python train.py --n_layer=16 --d_model=320 --n_head=10 --n_kv_head=10 --head_dim=32 --d_mlp=832 --vocab_size=2048 --activation="swiglu" --norm="rmsnorm" --norm_place="pre" --norm_eps=1e-05 --positions="rope" --rope_base=10000.0 --rope_fraction=1.0 --qk_norm=false --attn_scale=0.177 --bias="none" --tie_embeddings=false --parallel_block=false --init="uniform" --init_std_qkv=0.0282 --init_std_o=0.0282 --init_std_up=0.0282 --init_std_down=0.0175 --optimizer="muon_variant" --lr=0.00975 --lr_mult_up=0.933 --lr_mult_down=1.5 --beta1=0.95 --lr_head=0.00671 --warmup_steps=200 --schedule="wsd" --decay_fraction=0.644 --decay_shape="linear" --final_lr_fraction=0.1 --batch_tokens=32768 --seq_len=512 --doc_mask=true --train_tokens=339700000 --steps=10367 --dataset="wikipedia_en"
MLP neurons of a small language model. Each row is named by its layer, matrix (gate and up: input weights; down: output weights) and neuron, and shows model dimensions 32-223. Each number is 128 + 32 x the weight over its row's rms, rounded and kept within 0 to 255. Numbers have three digits each. A neuron's up and down rows have the sign that makes its largest values positive.
After each neuron's rows, "fires after" lists the tokens most often just before its 100 highest values on Wikipedia text that the model never trained on.

L2.gate424:110149181134090151139168187120115136177104122138130089145086109087106127186144162143155087162112167123083093162169117090110163168125071103133163089118145128118118166059161139114198160110208131101083156174092133107153181148169167121145187181109162175077191116133154161157081148121143120107180154066113179107059066183064118117114115135127135121169104188130144146113117088189090124134159141147110135074171125095109126089113126055136090114088096094101116133181113131154140134117104129116165111156143125130064118189116077194144156149059073091112130123160181068151128148114107225122
L2.up424:195125144122140186128172095127150097080106116154071056132135090132134171178146099115106185169173130119149093121120120127083194174147161164078072166066098079113140112156121090075138121133058163147126107096127151089102130102128191151080120151162124132171159130134185095091083141098144149128171132146158151128133126082087086169075074119158090172072099097126112102086129154172138162089115130106103099131150098164097030128104137143163090125054133128125140127164121136121129071105104186136124119159139179044162095173156115145118079109102091182118112105116096128089093192131110105129
L2.down424:204115134112132113106108105163117163109154133113104077157129136107062157159131121143113145128143134101131085122165154154145062148162109099142173125178125124146111232145111131129149090094124088122129106122114111087151154122106162182143155173213198093190134074123126047150124161115110055209136159148152122121113090153106128111055131138166107116144137064092129128076105095128140069118141117156193105099142098139149100133132127164142115161118093115096167094177138121151186119187151162146104081187151178106170171107126115108178091135069098139162061152128074142111147135193180105159
fires after: " G", " F", " g", " f", " H", " tr"

L3.gate711:092071141137177109187136095148094127153112134172166149121158104172091154108108170185147160076141134135156187166146137079134124153131109067119078097091134139101138117140130158120152176131091061184166102105112162121107081115187137064113107106140080135138144183084124116128140101122183125090132118122137096159175112140175124147147169108109069119135159184083185055078117090065164120136097160169115136146145094144113122024107121110165107128120102086112126179157172106170099122124082111082137104147143100145153124173131156156143073180133109144161131135142187138137112085139134139156
L3.up711:176041095161132044162145123176100169113109136104133146071059183142128126116117094184148163128133173091089081090115117182146122186144215059131107109115079136156147121137075138141158148178119098143166123116159178150160100122169137167164104079114135124183141159142146091174125211077157101064116121102131082146112149153123122113124150136102152136162119148153140126130090133143165127133142170097141100152118141121193127107194144114135153111168209161126132159110079103142155153100122123132142190113128164118136099148158156112147093156099081080123150159156111093136078050171144097108
L3.down711:181100121139129089129176089151140132182140126093090101101130196196147120124101145132147156078090087141119123133116168184089082071151142128089159082149161123129172127101164183174128097137178134139094115111154114182055100169153118099159114101113127153148118138175116103065137093156086130166135109094098155101100127068059134061100132171153168130074167169170144143104190116092124114156176165156144085171041112109106147168125164153137051130079119163154137124094105155118119101137133103111142123099151151099118136101130145142117108166101156063119185118134150096088118101099155132143
fires after: " re", " Re", "ough", "re", "s"

L4.gate28:111137154130116110165137119112120125135087135155093135126125084221138088104155135112134182152226123123098133159104142136131133191136135120139195135143060092087097113124158137154115113111132073119092093154075056136050227156168107149128120146147142166079110205184126156109095164113130109086104127100173118096107119141141133155127156166158144107138095109103148162183111087131135137159097116198114164085091123103031126128106146165111137121098159160179120099107124096126143106194171163086151117122157142170132059182114156096086080124111099175127141099064160138193121128135182112139
L4.up28:158180111075087139142095125081083098112134112135162148129148131133135102153107119106128150176108119166147102087132124099094166086098148150153115127133160208106151112099133128152196132142151150088149182176117081157072107165142160153132098049116132101116097088145109116126076099123155155091106068102091158150097098106131155117132171129100122088091140114133111084135082105064110114139184153122129132155147123087144134099127195133152111120043120122124152097091160117124111130147137123183110101180119087111108105118068093136149049125147157108132136085096154131192160155100149153108
L4.down28:143132130141140096131152119142203139151088122167120144064147094076212047104175139126212127131199154141149132110148088135147076165165106200170129108185107165171163124110134146145091159146074139136122147210157141134113105033088089090068107147139156128101151152101091098126116133146108178097112137140099073127140117119108179108150120132130133193151134105136080115144120113179074131139155134078105105132165106176135106142147120140100051075144167112112115133138186148134071102124084139173126109105157126136070123155128101159111144101139131079135123098134113166112093117145148136066
fires after: "ur", "t", "ric", " c", " C", "ad"

L3.gate782:113124100141164158109092116134092104208138067156109147064069150151073116133149130145162132145185134168122155145080173112103114094062153087107150135154078214099074127076113061158134059141081146091113100157139099148129185164163089204080187148120114198110178130174130129155123119152156119182174155155088135103150140149147119131145100132115123117175121100139115122210139185139105184172124130157157194159113096147073094131150085192106110114144160119156141161135087135107171071129143121127146124172125114081044151154085119154087088128122135117091109156118149147065126212111116139120
L3.up782:163155111186078102111093100119121125142132101155187142159096119166137115094197141149159157207138130176127115122121120092107111112147112116091117118145139125122117123089102127066193123168124178137136085211146126141199138085161080167116130158119103134119110107160176105093161173187129104182144101084146153119079195147144141150119058074119176126119146147091104099137177168074127152086161098157133108110133068130059122093092138136116114106101137090205097159097163175129175160084179132115138094169152103140129126126125123145139104085088150139137139068091166120113114191168112100112
L3.down782:167110150129157158151145097094061129114183111128123180077109107131076116188176118068098161136148153162093163167098116195114223155118132098130171190097122104112067102125052116144127116153153121129141077089105126133169117059092094130129171097118125115162075128186161090152182100182140085132189110156186070139164095154172141071101108156079127169131110155092121114134164113177170135103099112088059122115166161156136216154112116144093151044132117116176057128162133186151091171068129130153133074156155151120167164175129133134159114107111135157079095150166114130093124128121140113121
fires after: " ", "t", " T", "T", "L"

L4.gate813:187117127118100104184052069096123101168144131122139099135054197149185109098133162145130103110122141144074155145166101136139136136094113062109106149134091137108151127136157114143096171138101079161078123147125162146188118138099131166134136102089150070064119191199150138143156147083096161099163112199119141179076091112099132156095149097153155135100058180145131097106117138091121122107155135155128099159100101132117162192114120133121164184105145116099135110137120163160121104160063118091105140122103155089153119131095076103122079141098146130126109101158115177138148149199035142100
L4.up813:122091089104147140152092075150136204112075151138126099049074139078121137060090114172144125072143157139098128110144092137128122179096124129130188131085123128113093198127123070138085153187111104059090082173129133126144105174039158134081154146149188112124151202117086090167131139127132133162168142121113184154047104160121143155139130117074123112149126139156148110112144132115126114091133180094139118207116139160100098150088105116151136145130151102110108102162124121142119147086198159146144101120082098098095092139086181153053072095088112108118095125157103113107117122098083140101
L4.down813:087141134099163122084099139160105222207184167148196117135129146118075138074163075132120128086087099156131108126123048158159108123078145144103096187089113223099084073107130146110105122157132172086089188133106108130118115122112193200127111102145133122131098156104092156132107100129180107088099144121101179087087137165155117132145125078087133125189131148119117159105147139162136166166131061094110160120144160143192123163109179154139133151120152088137174118158113146098086115132068100138148121083086113096106101159078154132103097123117073104151110129127110203174091074144096098127
fires after: " T", "t", " K", " 3", " S", "s"

L2.gate401:155130128184152058079130117175168104152150115117108120107129160147102067075095130117119128184143156159114142152083078146084084101127103033152143100137159120132095113104099081078101171178158167034126165126129114133169140114131166131114144141119094108134143137117161094086136070097091152152077122174158100148160109115132130055130107178104140137130152060152153142116115183124160171163107115134152168166143095120145117112142126199074141098127090199140159154102118152138090116114125106108133138156097116135130123159136158140056116107109181085123154118065116100175167138128079127080
L2.up401:145162107174153098180158117151160124104174144170123128119059127130095099137058092120111134124089140149101132127098135099118109151097117184130095108139149121132119096071143180170117136180176108110155109157114104152117074142131099153093102123087075118139159130100134078093068069161090137152106174123083143168151086148117137138150178179101186099120109122115129046118159195128129164114123196140112174180121104074121082090128130178128151141140137151108148102138172114154114156130116131133093084168139120161134121097128136164080075090135180087109172149135110118096172084141126125145
L2.down401:165166103119185070172108129108113079162066142175127091153106140135199158128128058119104167098126120105095085164159117154115150131156137169146126163150109150147157128136174158155129120145093118162124140092141128119078117144145165134133094095136118156152130107126111134133080118178171144112178097104104176083119068080080166107120132073087140174147121146140164117118161154158103119154132123135129167153101141144155127130141091108168154102133130163111129168167182141121127100191137124135144130096132121170145067153086103107084131069139058174126111084151064146163084155124209165087
fires after: " pro", "e", " sp", " Di", " pa", "w"

L3.gate476:190161113054117167170095111102115132210126147136078150145082158092166200093081116155127105121085107129106171082123089139109091135079149109096178134063147178144156173087130106105133111177190126167145064085125143095129119148137172106141124114129120113129175173102138129169131091162142081109164125119123113175102068109109147118129176101116148126174141185091166114126093142136137094113139135113119166137124115081141126094107153139150116117120138141122141167128131068184113189131128080159106083160154117190118098155092128127139095161098120145093214123155148138092127160114087142135
L3.up476:152136114095085154135108137147114155121087171138153168129097173111157155118179122145127121103085133152118103159089147105118198099135133095125103147161145146164154109122099103095107150161163131139118106105129130179137143121105151124070101087148148060109101174119113122122202073165181147135111119089112077150104129110037186107163083136134126172112127091085102138095133164130148115116113130053140159146103152166102132121079068167140209094127133124133093141149174151165160149059081101150100154128142149226099165142068086123122141139123127127162133131137085111161126175139156161129
L3.down476:155096120124097087092139189081065192177133091099156162117141112162120105156113137133069142089061126142128071180096114109125104136157090152096119126162168149133124119129132109091148145187158076178063101164080133139176127159089153083111158153182131142142066150141111119177147104225187132144082095105119130177178127104075106107132088102163171111094091123169185160149155136138152093120146146132188139127167130107139132170094118084167178140164129122140112085179094151168085132083081111065095131117128143138122209164109137146102119122132169093143098161122131133177145135132117105139
fires after: " in", " to", " In", " T", "s"

L13.gate569:066165155135189105165125127098107078118151072063067077171150137161136119091091123121155114205092152130092094149119074111099130152129100143178133094102161096183092155151155106111122146157107109173078144094161128137120100147151117113093133138135079097197118155102154120131116057131103082152091156117152168140085165154108155128085080142138098120128118097111112145180084140097187118136074058144183133111099104113155094076134132118161122141112154091171102102175166094092131132113129121216130167142193116084141166127132142131133107124127127178153107135101147081091128130143119191174
L13.up569:098141174123107124149093057118174123139133107109091148094119124158099184060138140125181149189163140137141117141079138195151100120099161104145138053174106085162140132056180100156131173120123103151137146123129105211091186114126143159114156172147130179133147140082086132100158099113143109108125173129154151165076124105101143146166127153129135153149107051123153142161087143106130088142132119177150089170159074160146097129113155119115166144097142131127084082126136073137092111137098109189085075166075056123132125085136140097138145123149094101121113120173138110140125148145154125175
L13.down569:105175104099096119126160175094112158175138116150116082112134126166098139113085111113077107187111080128154138135167112137127132140097088071166135151165079074090114135094098090139142098112127107120083081146085105129139143110132122136065133158156149089144144117127128158093162100084121123187222129113164097114063146066070102073099061174125076204180128131107168094121120136123156101169151162159124116135167071104130108154076142139130177115155066153142139160142161139145100103111124116110101186132102193090169093172130136075103186118098127152169116149156094095148098123142226116152
fires after: " ", "|"

L6.gate728:146139102121090108122105160207118048103137165117126148123101166149138143156201113159137138093173103126107138151111134125172151123118030129162070192113158134123107108088183097105126131210130126129160160163150119182172146132158121169135102075092154083096081137121156105178133103128090132150123179084150120179118107166161108153109110141131119132090149128160095083152089143085174117098148135115107194095110118140091144096150102178155159125086129123190126099071075134128133104152117128115142158130131125112136122135122168121188132184076180119124184199145148136138126156159100139104
L6.up728:179089094127103142165105161169103094065134141137144095121160119166129120123167108085117164111115117159138137096104128081119153139110131116107133128162152124140110123107169158076148086179044116166182097168162099178133082080155131166106087044138122128126126147139104132083100089087037094106104135108102103090110094140142078110101120145083140182128169136117129165043147112095216116042124130159126106154092060142156086212184098150146132195132135100133133113120086157103148100144136114120134128115133054102128145163134117128153149044086172139111189162150116141156130141147092154107
L6.down728:065169159151142142073131123133128102109167129152206135146133074157139202078124090146199129088099076149106104134142081092114078096100129106121114190086124093121099130132124103091143127096183119127118134155156069138106104099157104131187109143123107113145137131175126147141129126136181104194161122113124127098145155107176160109090182097098169142100112170128089157118111118157161182102076104079151098091121072100123152180221151158181136131117064126146136114147066082059130139082162103145099185085162167119110155126068166107121134166108153163077133169095067174128133145144053127179
fires after: " E", " Jo", " K", " S", "=="

L13.gate100:166132131113142104081082116188120067103183156108118166089114099121061103113112113149145168150137109158124072114104182139087080107102091165146117202150086083082101124195141151100117160089110097139171157108092109095117129134165081142117093073075090139114125085148128146194171092145108158145103081136148133137166074109144160121116167101200172067182125173092129129159122132112202097123150122083150139095167115114139121150079130147077065188147115148104124132130114145092143171155099174100095102094091144131170103131143178123079085079091105133083223143140095143162089152132163168145
L13.up100:177130145177152103105141114146081056082143113112114130062088149124059111128082153138166114130143116141151129140107136163160122179100148179085225115133170095131094136168156128137139083129141067171097150171125045074150137171126115084116129126081152139041066124157129169141126099147093143119132131054107157144111109147127188070072153150160140088094155164101168116118105119104165080128132107111156152118156139149088101120140136133113163160053111094135151098093073187101158137142131158099107137116167097107154112146107119123150089097156128085080133090156076126149168166159109130139
L13.down100:147145131113097094103124152090103141091125170172158142139119149167052124113118080115105178164205121128116121163128135126192153104085115128172095172147155109146162089131122175177102164102091107132145140113140115129124120098075140040136124064107159128127132144164150119177090169124153072164113123118081191175132064132166046111178150126156097133120101141142149109154110142102118105142138127122160220155174091141118143136107158193141133197117167180092145113113068098074158121167164182145169162158137138100172149127149145107150114118225124153181107090175091153149168109112119161111
fires after: " ", "d"

L10.gate180:110072120090141074155128172150123141148142069121089184080155158157191136198164128143067138165098092129131137124110169187098186195123166084128142118148146100140112136124158170079096182147083197099080157121083162181091146084119113176172058143098096145129153131101148074149103114135080141151085121172179095136083176146082087136095168099126135127147106121157104131121147113086123130101176126157137131166162195138146123147126149149123058103097091111137173114118115091091090147147136108114140111105091115097182156160118113145102135107193113162113123110134162135088132108187139074106
L10.up180:159145127118137150155104115089134071103140104112097120123136123105143095078116179150146101122162152139094094109093138122115121206117116126165136172127167084156096173173119116152122126109093087138133152145078128183095134181113118164123144141127104129182143136124082166115137151178133098188142144150120142154111102133143080124118105111118125160167098120105101188101213083087109155126120087144113160109147092125166145033169118115108093108143157082134094102166084147116152161118128124134117096153118085123150143080088114135074133167115105123087120082118140133185148092118068139143
L10.down180:135136135195146113157111188165103141141146113103128120120119132100103148082105105117075155101123123138090176180139121139133101114173147126128120164120124085131105180109089147099135106100089066085144123172150126152120141106107092162143126167155069120184103188101147174097157154107159198082113107176109112172062093097141176148136171228198103117104149152068122112149129150161106133206141197130198212115081106148127142115125116107046065123098117173105065201152117134098142114119136121146158081135082120153118176121128151122144109152085145120149081157115067186077116071151120142080
fires after: " ", " P", " p", "op", "ra", "'"

L4.gate648:136101151169177127185126155165130132135116078114142150128150200176115110168068090150127124203097184131117176131170113165122144122145122089159128170084161103069077144077128122157161099078158149099096151087101155111052100157139146108127123127114135139046132137151152057115126151114113135071081067161125102175110139223110083148181107134104144111083179127122110140197211101161116090117056114117122093087157139097134111102150123144134115163060095061056176150152143136174144153093144125152088090102134072081156147148125161140153168162072148147096187106101128078127186151127142130115
L4.up648:076110134123117147153149109123167142145124100148037135140155147146134135111143120113173107174137128111138142161111099168108139177163132128193139126083151155100112086088151077125188112145152083079145145102100125108149164162149178158154059127136135120078119136192162092155162131113116187098182058136103131088094074163097099148091134139041102117091107128074126090155113138094165154093153212172103109164121094089143123106147077149102154111088107125117170153174166120083182165109191115110095088102132154126120152113149141162159137086105197177084123143103181163137112193074102155146
L4.down648:181104145187098135125113121141141149100137155093209126132119121131125127103151103145161114178125133171112090130079131161140095140155103075153154105100167155137082200112149072153140175090153157071120140073141134115147077090082133176121119194165175116074144116176120159119187134135138060120052101152179103082165165085143095142085127121176086131098169154150152138106112093136152139134136100109138134042149081093147135140149132141162088135064054167117136103133163078124091143098125149153125093141091146117111123143106139124157189081102213057129149102135093131084128166109124111206
fires after: " G", "G", " g", " Pa", " P", " K"

L4.gate176:135120150124104106086131193102096097148132109148143123129119174124141128114124128154152156069131118098112053209168176169120079211110087151111152120154167137147082074092131132180129179115165068112057117137182162156141138152111175079122104201045102136185137151106137090120104115117085152085211150202182067126101146151095127126142123187143129132122164162118159166161106133098093214092122151158104132134131130081139164141155156121096154107134114110142137190144148106124117136121120165154112115126073133129185156121107148114098114110120065140077190127178101152131138084106100120081
L4.up176:106137071101125143138105147099085111144178135117105157127069117096189133138142131147148131146148081158101086140143124143112072102083064149194139102160097118142127101094119125139117180130176138141022147148090143094181140157130155132099140138149097140148172164139088109147119130157090144097115145074175097107094141076089121148169126106147113091065143033118149171098123182067089084093106117158156098105105153137123094174098214074145101116156136058082056139165118113073137124163111188133151133103125197096136153154108200097125088142148091154093079146188091136149185100063115107096
L4.down176:064105083113101096111167187136170128090158114109096130110153114184163123129143114158050087105161064186175074158123088067153077104140118131080099144103141073145098132099122122110125160101165122174092103136073169118097093155140130102100115162166112103060149096160102151144099131162166160123160192121144097153113146100075115135131114084148148089101106103127140066115100161121106074143131113121143101159172135195150080178104207167124096108166116189127110101059174111076137163176136135134133133103143161098111126126196174146097151153087191134074170118147111150123101094120142143126
fires after: " |", "|", " De", " de", "-", "s"

L4.gate645:102171104131134117109095137132093110159106091135114089099147087127093110159106156111163103160102114096074154116132145082088153212080165115089159112148148142158152143144078104078156130123114153139095149121116148079073167163236174167131080137110115166073160181134193099088132140146149105112134142121133145107183156133103202057141113117164137143101193096106144149042120155103169126104123095095111118113120133094129130187146099110115152090160099142141141156152139149138161122147086123106089160159132129107082178175135140137106177103123197125177095118096166111147155088137122097152
L4.up645:164167149090097067134128167155095103133104092127069112049136082145082107112108119124117142098110069122157097166142167096186072119116149081129158123136168102114185148148117154110152119134065111130083130115193185099088143096188103156152094123097107142151149117118101129117103071116108097141083152104107088123161158152127156116144155124158079161098151096106070120117107123146135142099101145130117144141115143123141071127071137147157131106123115143114127150170183115122127088160115110137114115121173119132155210136106190094053151146095172057154122162073102112164137078147132109114
L4.down645:109149082120115144060060098162103068120102158127117114115066111157110123093094160098097105094118100152062122081163045098064120159152113136108118161100143127143155082115168135153131133143146159171039120149087193166154099147152137144186136085147146081147074089155134125156022187088141129183118125069069179132078110108101093116121096122088079105193113104160108185183163124068148113163108107181219132104136135116121175115144139156128103144141129082128118094093112139161142103172080182133116148128149098148142099117114087070117091067097110146110158134161133169114123117167131127137
fires after: "o", "w", "e", " Co", "ian", " st"

L12.gate602:163130150136084130136149126207108122090178137194103140114082092132121063071093124129073132063085094160125123141079118119132170184158119123099148196130151148177147133120098098054106149081138117198055144128192120149182123086105130083118151140092124081095153123127169178115170152081098145058131190105121107078122137097068136144134168070113141091111132115153133091128139145134142194100111105117094155105132155113117150105131136111078115101166163094157110160140136066117080141107166182166129148175133127149167168064090111154152082147144082087118146184167117094129125176126103127149
L12.up602:118091139108153108125092179173097120123146164172145164081153151180171070165146108127116147085087129158167097166172105167170088122189104149109100150164146115123126107156125130156108133114102096165136142132119148124070090147152110101112149180137105186149128166171137144146137105061106124121147105110127141101079138145081132097138130089154084152192144096140105079092142102117117121097102116181156167142095127156136168083090161107132190113095089149144112144162092122133082157095172130126111095178123082046152111161147077091148135144138088122145164116190055151178103156112102098127
L12.down602:119105100072122134113115129146096128157167115156114198128163133095087102116153112147074105143145083163174135111120142063123184159177105137209140193083144111093135111108147125198159108064145171159081119143116102130104094094122116075156091137134172091122143132210064123128167150156102134086069146082127104123145102137092115109148098087182103124096107113142159074151115084121117111149117147035171109119070139096143132123159137129095133158164142110128158119123105133111081112243198084066140206159139153184096133115146106147149170117125120189120126217129146155193078136126092121107
fires after: ",", " De", " de", "f", "en", " in"

L3.gate270:125107088152160136136125075119025099106130059168163094122119069147177084129145146155141179127117174129135134116088097156120186155109132117138126113177122110092204142161110197087142123064062103166121076170130133147145109131119148168135079106125127112134081209137175163135119131103126134163147075145142157101120145156165145111134121121140168152161141203105219137185121086093136188131143111144162102093111131171084088151134098149136082140195142138201088169075162177142084123134159105150150149116174146058144115087091119093143124163164175106148175127103132114117156129161113109152
L3.up270:153132103151088154206142071128157157150129120142112059133064090149175080126144158149151131158119129156106176137113117110095169116069082155162174167089135190135177191103098179103175085138123113147126077131136123142095122151175082156119079130160087104166107120138134121143139172150102200152048117092128122104103149117133111107150091131113093096063161163054130126169109110092191127166152125139124159101132067132109089089104097150098055109182194090152167191112125124184135112135179171160146117148115132127106118170100082149140116158116113145135124124134071099119151155122106144167
L3.down270:161161079184136135164049104098112097098210141141118084115132073157162163134152115146145119172214158113050138158111123090047098133186069144141134097136140197140143088104139128132135091121054106171123101122161093122111121180093166109114104112172092172125184104163132128106070132122184155142116116143099124104105131142095125141115099177093081115120182102116203090167147132159139136085100118199135129107148137097132145142030126125126047179094197139092083106124140191089119128132122168136148123107134150112182111147111111153131151119094174112132108056106117095149127160121137088125
fires after: " K", "g", "ad", " C", "it", " Sh"

L6.gate30:126143088132106142117143151125124211082153113152126161179076153112069136162094156127114092084119119133163091164162101095057165163130080145109117181132124097153078190148118137133174131219129138129134129139081128190125118145149158150112185096162140143138161108132131195138090140146065105113129155139066129155137139132101163104135165158091131029080114138113152151103103112113118172111156150102119140134093174067114144131114083158130085050134165082149143134116135096112095115149155106083153118154131115155156160112185086125081142177142139172110108119176145153099218096125113174116
L6.up30:080179110133075156124160153150082101103099186130173124078163190107177099161164147117070102154125142176097152149151099115115121102129056103134130138108042162179078113122139176155151175150136141142151127112129126105110092151109178052169198125139131100160177122110100103108139106153114101144124125095155135161120112134095180102163174137102125123041132169140105082123122091117094172135139129174143147153155057108157095166167106122113171095082177117188122204098079122126131151130139103084111113170161094093113166124127168109117117117163141173111170161113142149107165114147103116176
L6.down30:083106184154110109149121127141120084160072100082120098142119142139160115098181099124056132111076152128213140085112116130116161137101158151172078132154112132095093084142136103135158156099148083116154117147196124101119098079098119118129148127081106113099214082149076103188129142116172116112136174073093157117063095123120122146045125073207091159123142061117131137099174130070098136136129138122078113109137151087118120074120127155067163125136135119111182135102088127101063192154166156130103133094082108175113180120180162101196109112136156133103097088129104164166099115160115126168
fires after: " in", "in", " In", "c", ","

L12.gate601:177100154100113097151125072126075088174143162087115184118135087137098102142091089090118115145103137100112109119172176133133168141176051132130136125117130121142191072127110148061170132193109103113159083110114088138087187161128066175175115150143124171174157085110102124139107129131140116148128129119086093101095077154154106098079124109192110109160130144115117085095108138136116128134136139144104145046176127213164158168114161143128153164134141137083129163060132100126089125138129168108116073123096171146177160071179119066117084092191140158062063072091180131183105164161128099121
L12.up601:139161099167122123143144121128172158148097139158128143102130128149061150145078172201122065126086134163097170172131123132166151106079090126189151136187113111075124112127121113128112164097083114224126136133163124141139152151153151116105147145127142084194116055188174148138096166152113179149077135141161087174097128072173122136143137163103122127180096088118139100180171126133115195114154125153066107085157076115106103122173063097091083132134130119105124134150136130122123178130150160157147104110106131109099180163139145126152117133113177126126173101101145106168145126097121120108
L12.down601:125180098099151045084116147121137128106137101141097153108093188117141122117101115130195189145086118087106147144149219143090145128123080154099116134104113124133133168107186143125094101127121096111101096133083145128104132130133121129178137100137092102151095179136159082141112148135176107152137080134120090155068098152147063105163092121134158103166119119147147147098133125077117135130137131113184157132188100123129122181142158162159053152129136140134126149115107121135172151182143142069109111120077126115150167054159108117140093059118107192145103076134065210101102104104166071126
fires after: " ", " sp", " ex"

L2.gate218:114160099184070139135102137109151144136195105101147173125122119139130132073181104137135089096151093138106120106093147094064180106091091149171154086176117104122131132146130126052141102126115121156135121140103140146133167129113102083086141166106125165136183153145101090104170217182096168080136135118079080212069120136108141124079083077133107148130136076099114097145054138175143132162114138067138148095136140112098087168123110092125142196144120090156119134147073110111114152137152065173198141125133172091043154143149134160109095109126141152150135079184142114107107147181089161168
L2.up218:170112165166134170069141152161114110184161089116084176159037114150104128111161115124110150131152121219124131112176123095143093134103159112108201086145067122129129075111127088110168078143134126159078159125163147171134172108109094083055156047076103140137143102158143081158183123164107106159127117100132082144071092106138133152134123129120106154075144097135129134114142166094146123125171096142172122105111124178138141131099105143145099179098094128149088135127083124063127066179184078199129141135156142134114225101094095154070133101102130111152173154136100092100076152121131109157
L2.down218:113170114165128169040138081098098076130146135174126106093151052114152173143192128203108107101064093174096100139147191120117131139134168114152155175133138098120131112179150143105125070156172121179097132146137151089146085099114088097099121136108097134108122170148147101070131123100120120087159143134066092175140109036137122095195177120154154143120127141149111159148123153099140128180131111100109076154131088168098047118156114149142049134061126109088066115160059092109070147149161131149185134088141121153171089152134156182130138092147101107105104109134100113142103171108208126149
fires after: "T", " T", " (", " Te", " the"

L11.gate20:137109121118124107119118144155149176157114170119165090101130155158072179103089196105129208101130161136167144167168148139194121157149159120081143125111140097106115126141151146148202138111136154161141162135164160161088121107168157148099128104083183042091127164178131099072185089111128092157134106166158120156140137102102145065146131208182083170144078090157109120127143051082188079108144131140126095129087094150113069135147152118142151157084103101119099089190148071099150120113114085091134082167128187167165178088132152128112062138102082116134150166107148104076147118105176163139
L11.up20:128054110152135089175079135180135099147100156150132123160152169141143097133152134112161141134102199100072148160137138113121130133114118101159137171093153148101112162126143109153172110132154142150035171119121109072085135150123095152172181134144124106099176169179153125129128110087141108125123124152105084107084098149100123103105159146153181126129110097105085207123121085075170091121148116060096119167107122141163153089123146146088110147037149121139152161180126125118156182114136099068142114170167122141190145123133176073090154127080125094140157051119152116080115166136150146066
L11.down20:093156112172128160122135120131123142139122149103134047113192106054185188086112217107084099157127140109093096147187124167132161115155104126136111140161108132146090078130087129156146114162116076109117127045149144120063150182171124131108108180157096127083154124108131073107063127110154122107129143116136166147168148124112137090081123140166087136126137100141149103126189139128088157141163192149115088114122113155088115115131139099103091159123121156163153114175144148158079144110102117146114164116133173180202104128169098069175145114067109125175224144098177094125100139126119163113
fires after: " re", " ", " E", " J", " |", " Re"

L7.gate30:127163162096122104156125165084103078106149106151107068147114145170101117140100127123158166187130159124081124135188130124079136136130122093158133106112145096118119120122089078135161167118070104155183080116170161094092078120140191124104161125099127156059160167111138176151138160144159120131090211117128130105147140110028161085077182206154111201111096140085116107150091101102153113118107122111084155181142122085128145123086126156121120143112197120150135141110118099137143141135081076149147117146168154175135071106099156144122129104119103138109066144117135128128098084110128126109
L7.up30:148099123152141059137149103174165147096114132150119185140151176188074123134173107120144141145060119134122038139110184096179096166161132161126157089176148140178150088087107084138056136248166073115103124145133162152101114121127163152056106107124099101137132128105125129204146093115156135171106178162112100122112106151114101098069146148054126187152139177104047075166152048146115139171077119166125171175114151158116138124114107127111115132100129148115113135148154126130070169132120170109140137135098130152126114120128150118043178154140127103161142150146178163101116106184188130144
L7.down30:072125135155132150101123079088104108156174112116195165134157079126145130094154142144117166096093119095127095162131108117149148145133175104091147058179128152191105062092117148136099136125170136108132075116178107157082127094097086146153113197142137134160115119122141083198135125140137110166178071149216138100115128157113150089142167171130129130161160094068098121108115119105090125116175128120125101160155152097126122065049175131203080111108165128142161102148130179149062132105195075111106081180136141138144112127152135141173136123102150106167108104150138133106139133102116100075
fires after: " pro", " de", " re", "re", " per", " Or"

L6.gate273:158088188127157169144097126172109039106119133089128142151086141095151171131152158127127100154092118192128142150148114162116105115099153086118119113135132108167099146095161158126190169085134044107100061112136118132143075094172077110153119159128100124095170119106131110173178129159144145095103155135150142129105113168098137119184170068131131109119038084142115108072203146167125144138118120098089078142104110145124079123095127105141163158091116184116139100146167147084112133140107041119143112137196133119058108140118128114109167169132088145096121112107167154134099178127131126113
L6.up273:116138160166137101142090083140139125119123209107089114112125144115110171077112078102133126129150129121127140139119145163169079105069125148158107110093106192156048242132119125133137141176130072119153118095124152130139103131164085145128115126153158133213120147147140106112123098137156136117054094055189115108167117127127128163171124140092141190084167108111142065150127152152131060149113135076074151173134113160125143089150117108173108161139132108079157098137193119096074160127133165196136117047109161106204106178124208152109143117118098180145159092163144106186057156102126098129
L6.down273:078138123090169149109076130115118121107146162135203103136150142166156182148113107112109146122136150112081108131075091073113156117148142124131121070069142123070095120039136148091118154156130155173075143097083195083113101122112087174080138169211074095125161185074117119148117148089110123110067082154194107124108156146142108078116138165131151172138139138144128146127181088128133133078142119120193162095097084089145135160135153071140080136093168116151101099121113111171133117131150158176129151122056144086169066173146115180119149110181102159159173057189102114159098153075101087071
fires after: "s", " F", " S", " "